Weights of a small GPT-style language model, trained from scratch on English Wikipedia.
Size: 12 layers, width 384, vocabulary 2048.
Architecture: LayerNorm before each block, learned positions, biases, tied embeddings.
Training: a variant of Adam for these matrices, 459M tokens, 3500 steps.
MLP neurons of a small language model. Each row is named by its layer, matrix (up: input weights) and neuron, and shows model dimensions 32-159. Each number is 50 + 12 x the weight over its row's rms, rounded and kept within 0 to 99.
After each neuron's rows, "fires in" lists the words (lower case) most often at its 100 highest values on Wikipedia text that the model never trained on; "fires on" lists the tokens most often at its 100 highest values on Wikipedia text that the model never trained on.

L2.up1502:31 44 73 39 67 41 44 28 55 69 50 61 46 57 64 60 36 33 32 58 56 31 50 54 70 48 57 52 68 52 67 32 51 44 45 50 50 59 36 49 49 32 62 35 62 66 71 54 54 46 39 45 42 67 32 51 53 70 57 49 52 48 56 52 43 62 51 49 67 60 38 33 44 50 46 50 51 56 46 32 58 40 62 55 55 56 41 40 47 35 65 70 50 53 47 51 55 40 30 48 56 66 83 53 55 45 58 38 37 31 54 59 46 53 71 62 72 55 48 37 43 44 61 41 52 32 70 62
fires in: "also", "first", "code", "third", "or"
fires on: " also", " first", " co", " third", " or"

L4.up1315:58 55 48 29 50 59 35 59 46 61 37 72 44 48 23 45 63 49 50 53 57 53 35 47 56 43 42 47 27 46 49 45 45 30 65 44 17 61 40 62 51 24 39 68 56 55 57 31 52 54 41 65 35 41 38 26 49 36 46 47 48 70 42 48 50 59 47 52 50 68 57 37 56 59 46 37 67 44 65 37 37 28 64 34 61 73 44 37 60 44 65 51 67 43 25 50 36 65 55 44 35 52 56 61 60 45 29 47 36 48 44 46 49 44 31 37 39 59 16 37 22 50 46 39 60 53 59 33
fires in: "was", "is", "also", "would", "has", "not"
fires on: " was", " is", " also", " would"

L5.up705:68 45 67 50 58 75 58 79 32 43 49 68 36 36 53 37 54 34 61 67 48 83 51 49 52 49 62 36 40 58 50 48 53 61 51 32 16 61 35 53 44 41 51 66 49 51 64 48 41 41 36 50 42 57 54 46 58 29 63 51 43 21 62 55 55 42 44 59 52 50 57 49 48 52 37 40 36 62 40 36 44 32 78 30 65 43 56 49 56 47 44 38 68 48 33 43 48 52 59 44 36 32 66 68 28 43 39 45 42 48 28 32 73 33 41 76 39 34 30 51 32 44 52 44 43 53 62 40
fires in: "and", "by", "to"
fires on: " and", " by", " to"

L5.up1006:65 62 67 30 46 34 44 44 55 49 40 48 37 63 38 48 72 41 48 72 20 44 23 47 39 57 46 51 41 56 50 56 50 60 57 46 37 52 37 49 50 55 47 52 49 58 70 32 47 56 56 50 50 48 33 42 38 54 55 43 57 17 26 51 33 38 47 54 68 54 50 54 46 43 46 52 50 41 46 44 75 40 38 30 40 58 36 76 54 43 64 67 34 43 66 50 48 49 25 64 54 57 66 49 63 49 52 24 48 52 35 46 31 66 54 59 59 53 44 44 56 29 63 38 57 44 60 33
fires in: "the", "these", "they", "that"
fires on: " The", "The", "se", " that"

L4.up1352:45 61 54 53 63 40 55 53 29 48 38 55 61 64 76 70 41 41 43 53 66 50 34 41 42 25 33 73 62 59 50 62 54 46 41 44 36 45 35 31 59 58 43 30 39 74 64 46 61 40 48 48 55 58 41 45 66 72 48 32 48 57 40 38 53 54 48 61 53 62 43 37 60 39 51 25 60 56 38 55 61 50 51 65 47 56 47 52 41 24 47 59 46 54 32 42 44 43 53 31 54 34 57 31 37 51 43 44 56 51 44 31 48 36 63 53 62 55 67 37 63 51 42 40 63 30 63 47
fires in: "it", "first", "later", "also", "ii"
fires on: " I", " it", " first", " later", " also", " he"

L5.up1178:53 51 47 32 75 48 68 52 70 38 66 78 59 38 32 31 32 51 56 69 61 53 51 54 58 74 77 43 63 27 52 49 50 45 47 60 52 69 65 40 57 49 52 58 40 68 68 61 51 39 38 59 49 48 39 44 45 35 42 65 58 49 68 38 44 71 50 59 73 51 43 61 50 27 58 30 46 62 50 30 49 53 70 31 38 51 43 26 46 39 51 39 44 66 44 69 54 51 39 60 45 47 61 50 29 38 32 52 32 48 35 51 42 34 53 54 46 58 31 45 52 35 61 51 58 52 26 48
fires in: "also", "of", "as", "not", "often"
fires on: " also", " of", "ing", " as", " not", "ward"

L5.up387:50 35 55 58 46 36 64 27 55 65 45 55 52 70 35 44 70 57 61 48 68 32 61 39 63 57 40 49 49 41 63 42 51 49 31 42 50 59 55 38 53 50 58 33 50 44 46 35 59 45 38 32 34 50 54 53 30 42 34 35 35 50 43 40 35 69 51 62 72 54 51 63 54 48 60 46 69 44 46 49 74 28 39 58 41 60 51 67 31 40 56 21 45 35 50 40 29 46 29 48 47 27 44 45 35 53 56 59 56 26 51 60 58 53 61 39 49 73 63 49 50 63 64 50 64 53 73 50
fires in: "are", "is", "partner"
fires on: " is", " are", "ion", "ner"

L5.up775:51 47 80 29 52 48 56 39 43 32 59 65 50 57 48 35 52 31 60 80 56 43 57 61 57 66 36 59 38 38 60 41 48 43 31 45 61 67 40 43 43 61 57 43 59 44 61 52 54 45 30 30 69 61 50 49 51 36 51 61 78 52 46 61 36 33 67 74 64 23 59 52 54 44 55 41 60 62 45 33 48 42 54 46 42 36 44 62 58 34 51 40 42 76 50 54 41 60 62 55 24 68 66 41 61 30 61 58 38 30 52 68 36 36 40 63 59 48 34 45 43 45 46 33 58 47 33 35
fires in: "also", "not", "by", "no", "more"
fires on: " also", " not", " by", " no", " pre", " more"

L4.up184:40 48 57 38 60 68 58 39 35 31 45 58 39 62 34 38 49 66 51 54 32 68 34 59 62 37 30 57 28 58 58 39 62 39 73 30 39 61 44 70 52 32 53 54 73 66 49 51 43 33 57 53 44 70 48 39 52 39 64 52 56 72 27 53 46 44 51 32 65 50 61 31 59 67 54 51 43 35 55 31 66 34 85 37 66 54 44 57 57 33 49 35 46 39 39 34 30 43 52 42 57 57 59 70 43 31 49 55 24 51 35 45 32 56 36 42 56 64 28 31 45 42 66 37 67 38 44 25
fires in: "and", "or"
fires on: " and", " or"

L4.up1066:52 41 62 43 52 65 52 74 51 35 36 46 34 54 46 37 38 54 59 68 41 58 59 42 38 56 59 45 62 43 47 47 54 58 58 25 50 58 52 49 38 67 46 40 32 38 56 43 60 60 42 72 54 57 47 31 60 44 54 40 67 57 51 66 42 70 42 62 60 43 75 68 53 52 45 20 52 44 57 53 47 30 75 33 62 54 41 48 51 51 43 56 41 53 40 28 33 37 46 22 55 50 67 43 39 56 31 48 70 45 43 69 47 35 41 58 44 43 32 41 48 43 52 45 53 23 49 40
fires in: "and", "such", "those", "for", "not", "later"
fires on: " and", "al", " such", " for", " those", " not"

L4.up709:38 37 57 58 58 97 51 52 25 49 53 61 33 60 50 45 59 41 53 52 49 69 47 42 61 52 66 61 47 39 63 72 49 54 74 43 30 31 65 44 61 46 37 62 44 53 67 44 46 29 45 63 35 51 63 47 44 45 51 45 51 30 58 64 58 29 54 60 73 37 42 73 52 45 45 51 63 39 49 50 64 27 38 41 41 68 56 48 46 38 60 49 35 33 56 45 44 42 40 50 51 44 69 48 19 46 42 65 71 67 43 44 58 42 55 61 29 77 65 57 44 53 61 35 55 52 52 44
fires in: "of", "are", "is"
fires on: " of", " are", "o", " is", "qua"

L4.up570:47 32 59 38 60 78 54 31 64 53 50 50 30 59 31 45 69 54 54 45 71 65 50 61 54 36 59 43 33 57 59 48 55 36 68 30 21 26 49 60 73 49 56 56 51 48 40 38 60 53 50 49 44 57 32 44 32 27 64 59 40 50 41 42 43 49 44 74 77 53 46 56 60 47 44 35 59 27 49 39 72 37 81 42 35 45 51 48 42 37 47 31 63 38 46 43 30 66 35 50 35 55 52 43 36 45 73 38 55 52 35 75 53 30 55 41 60 43 32 55 47 57 34 28 45 57 60 32
fires in: "is", "was", "are"
fires on: " is", " was", " are"

L5.up1338:50 48 53 57 52 47 46 51 58 41 39 46 51 58 54 42 64 57 55 75 48 47 48 63 33 59 34 49 42 36 41 52 53 41 47 38 48 69 66 27 55 46 46 55 45 72 61 51 42 55 56 31 50 63 36 46 52 44 67 32 47 49 54 68 32 51 62 21 60 47 54 40 46 50 52 51 50 70 71 41 62 38 50 37 58 34 55 61 69 50 45 44 31 22 27 38 34 51 26 64 68 63 45 44 50 40 43 38 44 49 51 66 57 50 49 46 69 57 32 48 60 49 27 41 66 30 74 60
fires in: "that", "is", "they", "a"
fires on: " that", " is", "y", " a", "es"

L4.up430:40 47 79 44 50 70 52 53 67 39 55 41 34 30 58 37 49 34 63 42 25 41 46 48 65 43 48 39 58 49 54 47 46 42 52 58 39 49 54 77 39 37 55 71 60 75 63 33 57 41 34 67 54 32 15 23 31 56 60 55 47 26 54 45 61 61 49 44 65 78 61 31 38 63 66 40 65 36 52 31 62 44 64 53 46 47 58 34 68 46 55 60 26 41 43 48 31 81 14 42 40 58 60 45 46 45 32 62 53 74 25 57 35 32 63 61 52 61 39 48 32 33 36 41 48 55 57 45
fires in: "a", "on", "in", "as", "is", "by"
fires on: " a", " on", " in", " as", " is"

L2.up131:58 52 52 31 67 30 62 48 49 68 50 48 45 29 73 52 45 53 51 37 46 41 63 60 63 46 37 53 64 51 54 35 53 41 60 49 35 63 59 35 47 47 42 25 47 64 62 41 62 49 36 36 69 47 48 32 56 40 40 44 62 71 48 52 43 73 39 38 31 41 40 39 46 66 49 51 39 42 36 32 35 50 53 54 36 55 59 60 30 22 59 64 47 56 39 50 44 57 41 30 29 58 67 50 71 55 32 41 63 43 36 53 49 55 60 82 63 56 63 19 49 36 60 35 67 49 52 44
fires in: "also", "has", "first", "have", "had", "entered"
fires on: " also", " has", " first", " have", " had", " enter"

L4.up204:61 47 58 36 62 54 53 56 40 39 54 72 56 79 74 52 37 56 59 52 46 48 55 61 49 66 58 58 64 25 46 72 42 42 63 37 81 71 43 62 59 44 46 37 52 47 38 54 72 39 35 47 56 54 55 47 48 40 50 42 57 52 53 61 29 61 75 21 59 51 74 50 75 49 28 49 56 64 56 47 62 40 65 30 48 54 33 57 43 36 66 38 56 40 54 44 43 31 63 19 47 65 53 44 59 44 33 33 61 51 58 40 45 32 48 35 66 57 51 33 62 45 73 50 62 53 66 42
fires in: "and", "released", "also", "as", "or", "bishop"
fires on: " and", " or", " released", " also", " as", "ed"

L4.up1302:37 46 64 29 63 52 59 51 59 71 34 48 31 42 47 43 65 50 62 80 58 61 40 47 66 54 56 31 54 32 46 55 50 48 49 58 38 39 51 72 54 47 48 36 43 28 51 43 45 39 42 58 43 46 31 71 49 16 52 75 45 29 46 55 75 56 40 43 67 75 54 53 77 44 69 47 68 63 64 43 40 28 48 43 28 47 36 45 56 48 45 57 59 55 52 51 70 52 49 75 45 54 42 32 56 44 46 32 42 64 56 63 52 39 51 49 63 50 29 47 59 26 46 51 64 46 76 40
fires in: "was", "were", "in", "total", "is"
fires on: " was", " were", " in", " pro", " con", " Total"

L4.up1411:57 38 52 24 72 48 68 51 48 43 44 61 34 63 70 52 52 28 71 47 52 52 41 46 54 30 76 62 61 41 72 61 60 47 52 42 31 79 34 52 47 16 45 58 43 47 56 45 54 39 39 49 40 49 49 46 60 48 58 39 52 20 56 66 41 52 42 41 47 47 49 37 64 61 51 35 36 63 66 63 43 34 79 37 68 54 46 42 54 28 47 30 30 33 59 63 58 55 58 50 66 54 61 57 42 34 40 39 49 49 36 19 45 28 41 54 41 74 59 40 64 49 57 35 55 40 43 24
fires in: "or", "and", "who", "had"
fires on: " or", " who", " and", " had"

L4.up141:61 48 57 35 55 62 51 57 49 53 56 57 50 40 59 53 45 55 43 56 48 43 44 53 61 60 59 45 40 71 46 60 45 52 57 63 39 70 67 53 36 36 49 49 51 65 60 35 49 31 38 42 43 50 45 35 30 50 53 74 54 22 53 55 46 69 39 36 33 45 40 36 64 50 58 41 60 20 46 45 51 41 59 59 56 77 44 42 60 52 65 46 34 34 64 55 63 56 30 26 50 61 50 44 50 48 21 35 42 36 56 43 56 59 67 64 61 54 44 60 71 40 52 34 66 59 39 53
fires in: "of", "became", "was", "created", "considered"
fires on: " of", " became", " was", " creat", " remain"